{
  "n_head": 5,
  "n_kv_head": 1,
  "vocab_size": 1024,
  "rope_base": 10000.0,
  "train_tokens": 107200000
}
MLP neurons of a small language model. Each row is named by its layer, matrix (gate and up: input weights) and neuron, and shows model dimensions 16-143. Each number is 128 + 24 x the weight over its row's rms, rounded and kept within 0 to 255. Numbers have three digits each. A neuron's up and down rows have the sign that makes its largest values positive.
Before each neuron's rows, "fires in" lists the words (lower case) most often at its 100 highest values on Wikipedia text that the model never trained on.

fires in: "york", "preceded", "succeeded", "representatives", "liberal", "administration"
L19.gate197:109129120136126085130105108172136186127150120115129139112104139114104116125131155101124150092152107134128111156095120123139048085152157102107132119141108140127133133100161089125144104135145079093149159182115169111099135146116122147123118111151146126132162110119131121161122164135180136171138109131069175162144146089129170134081144090121126104147132138138108126116136143128122121147104
L19.up197:104121150123149141178096143156135127139117096106134106112142125129093116102087133177102085133101105071111131201111130145140173112156108115116125122156142130147111126163126133147138101148150154099116122101138109131140164152154089111099124158070185122126178100139143116127114140146129110137137100136070128120125147125170128142151148101121144141132137133114118098138127184161139152150110

fires in: "but", "and", "has", "had", "have"
L10.gate125:099106118149117103155166135146093081137160116147110129118128138158130149078088117116156117093151143140145134102156111125111126142122136115107130130128145094146084141138133143094166131157141162163102125109111147128045124152132147162113130107164117148122148154164089123137118089163113092151109107106155152102161132141132137158148149112108141131180105142151128136085164154144120120104170
L10.up125:138122111149141076154169095139130126145141144164109115122141110161123171074099146118145120096126115103104129114151122149093132146093145145128124141132091141189114109075137163118156126108163149157106143142141157152065109147153144166131096118138104140119131148151131157103097103127118095141085136114140140091098127137116131163133155105150120141161103119144120131106140157118086132122145

fires in: "out", "up", "upper", "outside", "about"
L9.gate67:137140126105119116146120118137089075127091108140094136144141118109130118109110162084085135156143151128138158126148125123100124132130130128133103126106194131156131153132087105080131103098139149096123135115146109160120112146094079139146134118089116144084091093163137118113117082142139131142106103123141131144115133150119181163128169097175143126139132110135140098098163150109130130162147
L9.up67:145155158136109098153176141135148104141116141130154138143151152110104126149103143127097122149124129116138148132140160144086082108138099137137126134115130125105149139144119090123099114116172141110131115144122119124121107106133100169135109107094134123087127094127157128146134140184153168084126123085116133092110117137095165172119197157194142122101118131117112096133145164113112129139166

fires in: "has", "have", "is"
L21.gate240:123114134100124112122127151155125105130097124100141128123096134159138072161165153157097112112136151135116135134087091127105124119146140086134151164193104129145119116137143121135136120166098114131148155119155079107119177090117120084128140104126102115130148128146090126106101104156095149137113126147131132110106123083131149115122154093127153177133159145133177083123154104155170114166149
L21.up240:093124119122098108141085149160168099106120125145136143141156070117112145181161103153093084096160113126116089126156132141106131188150102131164161154151108148132132125121145153181130147148121136147131176125145119110085105093150188129119113114132113151104121117144115139124103122121123151110140149140129110113128131105093151145129124111138131165099131171167113159142121085142105147142162

fires in: "up", "good", "out", "blood", "upper", "woodpecker"
L5.gate159:093171089157139147150133142158094125108091145148074148117108146143104122137112131157106130126110129125105107061114172102084129088100112126095126125103123120101103147111133108076115154152147087099091095093108125120106139125093087133131117093118104116103140131137145129109116133136127137136123131129143093087095139147114179093150137113147145158114168078145121140146128167136152094127091
L5.up159:067154116119106125169110163168115081099126153117063130115140128149064111140112126126132155130158122116081126097077143081112132134113121117108127131092127144111092135121104073094102144140150125125103103105115148104089116152101125126151112100116109134074124115118135146142147121121157142150114152070117114091107123162143164114105141101146164144127173088142150157104149142169138141137137

fires in: "temple", "system", "systems", "tourism", "temporary", "temples"
L12.gate276:178147072117131142172124140105126136130151134153122144138155108131084140128108126142171114139155099076073125100125072151158158103091137143123106141092084088123119123141168137128138174123117090110124118103124157088124138118138118118145105123113128134150130152103120137118107145111116098144105122137118150106160138137096113136159156112101155097171147124161144165116103095134105133115090
L12.up276:181114109112118137148114132074140130146142145176119099139132129174082169143137118141128093135109104133155152166114118163099116108140121140135143124069123129168135133133191144122110173123111120123066125135123133133110121162098096152135148109132113108115157148080150141120118138104125152131138135161122135123103188138129082122156164120112136103186119102171159122142112131112111096119101

fires in: "system", "sutton", "son", "systems", "san"
L4.gate11:122164080140104162142151118126161141089184138156127146131137124130093124145130133127146125130132160164122172113135112146150141114147118120109110129093120110129158151175140137182097114145135134152095112113148071089151139103153147139134130133093172142127148148098165125121143120119097149150076160141136153145120145157086112093149131142149166106117114135147141120128155093167124118062122
L4.up11:171171072145130131108112132126145145072176128173147166145133166115126125106113132122172124144108124146132148098103122151101124098124094095113107103120127120091149153160145127143115136161128153182086097155159081101131151110156124120141139166095180146163149159130143127135133130129106172116091142145146153136092135154123114115117101114093166126133114140165119095158140086164107139106122

fires in: "for", "former", "helped", "help"
L21.gate164:183109087115102130113137080141132075133105132154101118107126094173115104173092102142141092131127183168099207117140141145123092089107124141134129158124095129082081121088071082156164122150150146135142138094090118120118110114125120107140136115132108114110117150117103143111154109118158118130087116149151138153144110139130113144089104135146135127123119148133075128135155124114153092158172
L21.up164:165135167131122115096162130107117133095156149112150076151130160179155111136138163139080115173103173150088134078138121145149131124117124130096092151144140115147124141149115121130152121115109100174121109098097131156106072148118150127135111120150109124141156089127127137149148123165148109118130109068142126083127148170163159114081107137085082156129079136135130117162102127123129109137141

fires in: "be", "against", "before", "began", "again", "behind"
L7.gate124:133131112083157132143113118111123113129112109127136083133154174143125112088107107106136085129126183099127178119138119119120135145177165113071104138136070165142153128173118106112153070145118120129129086126102126107160121087068128111117156133147105129128150136144146116176123085119088115146113130132080130130173133143144131115138124136129119124142169112126124175121089135114082129116156
L7.up124:135140123132107095159155130109144142199124107148144086097114118152141160146094099108080139107195073086138153155113120116143133148116127105148166148145111112145141087129120108126126153144104122129142111141125087136160164092132097167147115139146125118128152137107161177142139163110122149135130121131102149152139116137095118160136138160109175139103097160152154123075164153126122144122108

fires in: "following", "found", "founded", "follows", "students", "study"
L3.gate289:076143109102110160150133110147134111123105124153095098144128101125111111100167125132145090084120104118155110138140111116129139117170094120167112135112125150110146100141146129109125127121123152087126088128160133115113146108175109098148106136092121113106127119145100161131164079117144120152129099138154101150137132189126145156097110116119133132154138090138123133129127178150135106109101
L3.up289:120113140128095159157147112125123110121136121143121137203113104102109142095152131154104111109146087111136109143152081136118174145168084081180122162120131130088152117171121134137120145120133155101131121143166104113115147133159101111177123155108142137067098131104087098126139141120184135137134096114157129132122128165125095127097132119129102163110134129174101112114135152140087114091147

fires in: "up", "president", "not", "upper", "crescent"
L6.gate118:137182122125136105129143116110107124121107097113120095127080140153111080141119066143084174169138093127124099115128128113118095133131103092125129133122165131108108119100107103103079187163121174114128155136152091121145120093088116172135133107124123130094152106117081124150143128163114126122121111118126118128146103138142152140144192104133102145119119139135143083103144131103150083110124
L6.up118:128164110129122115139116125082112105141112114088130094138102155152138081154121083127105184161128107139118109130125124092097109135143129084114146136146137154120117120110105108095088168150094164093165157126143067112145095106095160140161140145134124148075152091120121131105147124154141136134147114122122114127134113163125153113145170116154114151126135141164146081110145123131175122132150

fires in: "up", "continued", "control", "contract", "upper"
L4.gate160:124141091141103103136129122135112115140133158120154145108107118104159083138103145166095144148180108123098133131113151138098121115093116182143100134140145096129142158097115107102091136187106133125113107129142116121144076125137131156141138114084112123137112124073119124140163120110123102144162109134161122125145068118109162169109166106176113178099111143152152144102138139134126135128166
L4.up160:116160125124129110134112189092114108097169096126151154097136150133101088153139137100095122145121142143090129077117119090131128132129160116133124123100155136133112162131084107151090138115151152114105138094141107143101069136131146169111143125106117108107140104144137115156184123195144169138134121087143095102128102142095178151104113093159133127149177113143101113140121128103152087146144

fires in: "had", "were"
L3.gate169:140090131112107107160141114120117146149147134085128154169150104153101110139139103127108146123118159142176139155105091119100110133124156125116140158127126105132103140115130119130148144136078145141103138128073055117094108113157151120111153104111112179106111122156110125083150132122110126123087091126135116139167117113176130106159125105136135098105132145143071159141123150070123137162114
L3.up169:150106129142094120139141120140141191108147142068154118151167128158093070128128119112114167058101114170179102161108120095115129125118155141121161152143116135147081140130124094136129135140073135131104082108112094129122150110156179147122148104123136168146131122139124122082134140123142124136096100096132107130171086110136101098146129098132116108079144145134101142121130144109129146165148

fires in: "would", "can", "may", "could", "mayor"
L10.gate121:142148126117090147152171105165122140129159127146133093080118133106079114112116089119116140110143130088126139118117103111161101164115128146120166104150096115141128111131169154130128162131126088165120151091129122138155092124094097156133110102110103160109137126126094114145102126131114121106131109115128134162124103167103100145139125136163154106118158107165089125158140097108142065172171
L10.up121:099177097146119132154137095122086107100159114101118155160117127110140105110142159106152101130115150083112139097145127116148099164108089090156130124121137128170129127085108112090072142182114118177137102105130150137077173122097124123094122113124132118135106159128128148124089146110123133105083170124143115122161123139114148154117129147158144163096121113132099167114152122130111128145171

fires in: "on"
L8.gate70:137098123147140138127152111142152097145094109122102084130095114133115104102119078111122101128103139120170140091143117111120107153118142133144109139134106178115138108115148141139148170128113112158108106133105130118139086141114181087099144123142139133144105134116115092124108120102090121101048138116114125147119117158128124113131121123129140098092184141093138180121141103100125139119151
L8.up70:127101119108104120111160112156178118157095120140100087115133076144086119114081104111106102131134139112120161084162120081140121141130120152147144091127143172097121135079123140163135134119141127131096131133090141124106114098107176100101146122117139175169104122115136114169124150104098138087106124108121135159112122126109091146137149117123110112104157124091170146157137094127140116121143

fires in: "form", "found", "formed", "representatives", "founded", "lenses"
L10.gate235:130170161121113172139153138135115070150107097127150094126125160145165150126124090136198117162138119133123148161129124112154118105140170089134138111141104120137148084169137140107149095160122106089104110119138144112115133148130099099104149120122131115085114117103100118138159113146072179128156095112111146140171132145106165129143131085134129119152095088134124115139130123163135144141115
L10.up235:120074077087102132132090080151117132141165179108086117193131092120126147114136176142143132121147144120113147128110127129135088121153156115193110116153136147111127169135141137142128100137096129093129142145142136133126147159163137093124125116134105124129149112149127092128118132156124172123098107118103126127134146123124141098135160150124130129157104102130121114089129138096139135102100

fires in: "on"
L3.gate257:147109127181146132109146103106156073151124089167141155140123105123085112109100116151106132134087150126113122105163161126127107106132131098140110121121140158093140155121114144093127096106139136111116125107074159136115132088110148090140154148135122119110097155105144101164133143099127135096124128131123135167099129134108128155132172140128103106117170154110170173164146120134119122114136
L3.up257:160130118193118130127141121100157071148090108167133135116118111157113096114114116123100147150065141117153106097150151134137105103120132139108125101112127170100120146096126122088133123097137123155097124122072130143153128111139140097112166138127147120120121164103153099158155160096089135096110122114104147146119100124087097138134180151116113105097160135118177138162165123137129110094116

fires in: "de", "death", "degree", "development"
L23.gate318:142140127160066140107141132091158135158124100100130129136094147159136189120105145126107139097158133145151115137107110097135157103118117146166082098103134150146146115147151083083124128161099151125146122102132125118117110108143136161121120124075138123115114160130094157114114151145118104130091131138100127117075144123099179156128145173106178097139138093081096139156104121132130161156132
L23.up318:136118095114146107128123159126135141160135104098075146138137095156170090110076117123107153140116098133132170131129119100114129159125122153107105132154093140112141135097113147161082103108164183120136149151164107142094104098144137118107129157150095134110149109123102120109103126131136099154142095135074109086128134132180121119134114081180135119127118093153127115150135105126130169125102

fires in: "were", "are"
L8.gate30:128091095112130143147161111133118127125132103138168107129123094193111141055096094105140094110115143102115129116075116126139117129136181129153152129133136115132113144117128118135115130120104162116098123141156132150116123130125117110144121111130122138105164175181082102095081119113107134141106119116132086153147076138115130086152140106152133117079128117174141168165100119130105120130089
L8.up30:151114140130134106157147108095156122133138078100144093150084120137131104076134119111135116121126109115124145125101102122113147153106118119137110119163130127132121086162115125147107150139106136134078116123170119129102101137124119106166145089088141130127142201155037123118121110098135114162094123108148121149114117135126099120157101123145125127081100125148108145132136147129115138116157

fires in: "president", "against", "office", "again", "presidential", "portuguese"
L8.gate189:148148129178124129167173107110085101131112100149136135146132138118147115119120139130118082113124101171125092078151145140091071158176113137117118136139093160171135119174109153135118138135145145141124100131073127096104149151119140122145125127150102144118170127178137101115108134144085123132137131159118150158131127124138162168106129114080166139179113139106134129080124105085114124182112
L8.up189:161131104169102156184136113140109105154130120146125085136141128126174150119103118149120080155137096132120122059157115118138104165122096126110146140149122165155160122169101145110134136163128132157136104125112113086100159123129134142145115138149135131094195100175159108119103100155103133131180144121130175151137156136114127153135111103078132189151154133090107124082142129119074127140118

fires in: "has", "have", "can"
L11.gate22:135124150114133134150118137141115111113150166165118136177121117109131094110149107153138092113155139118132108140087076129089087150167117128158169121175149145169117129096183122112146179159121122167106163102185133119129125144120117110097134090117124168074140140137096136113116089131104165119098128185119118130119106148121154158144141123148158157120135154126127163132126139127125125147173
L11.up22:131133124107149108153136118184112116096145149132108150128127135147135137127118099155118102100137124131145109138123114128108125146124124121128149130160116117178174148098166121118109149122138121184128164087179142119084137155120153154093119124124126222096146120109132144133142083131109146120109161131097118114142110159121133182169112117185131135163111150115066169137138142120104129161175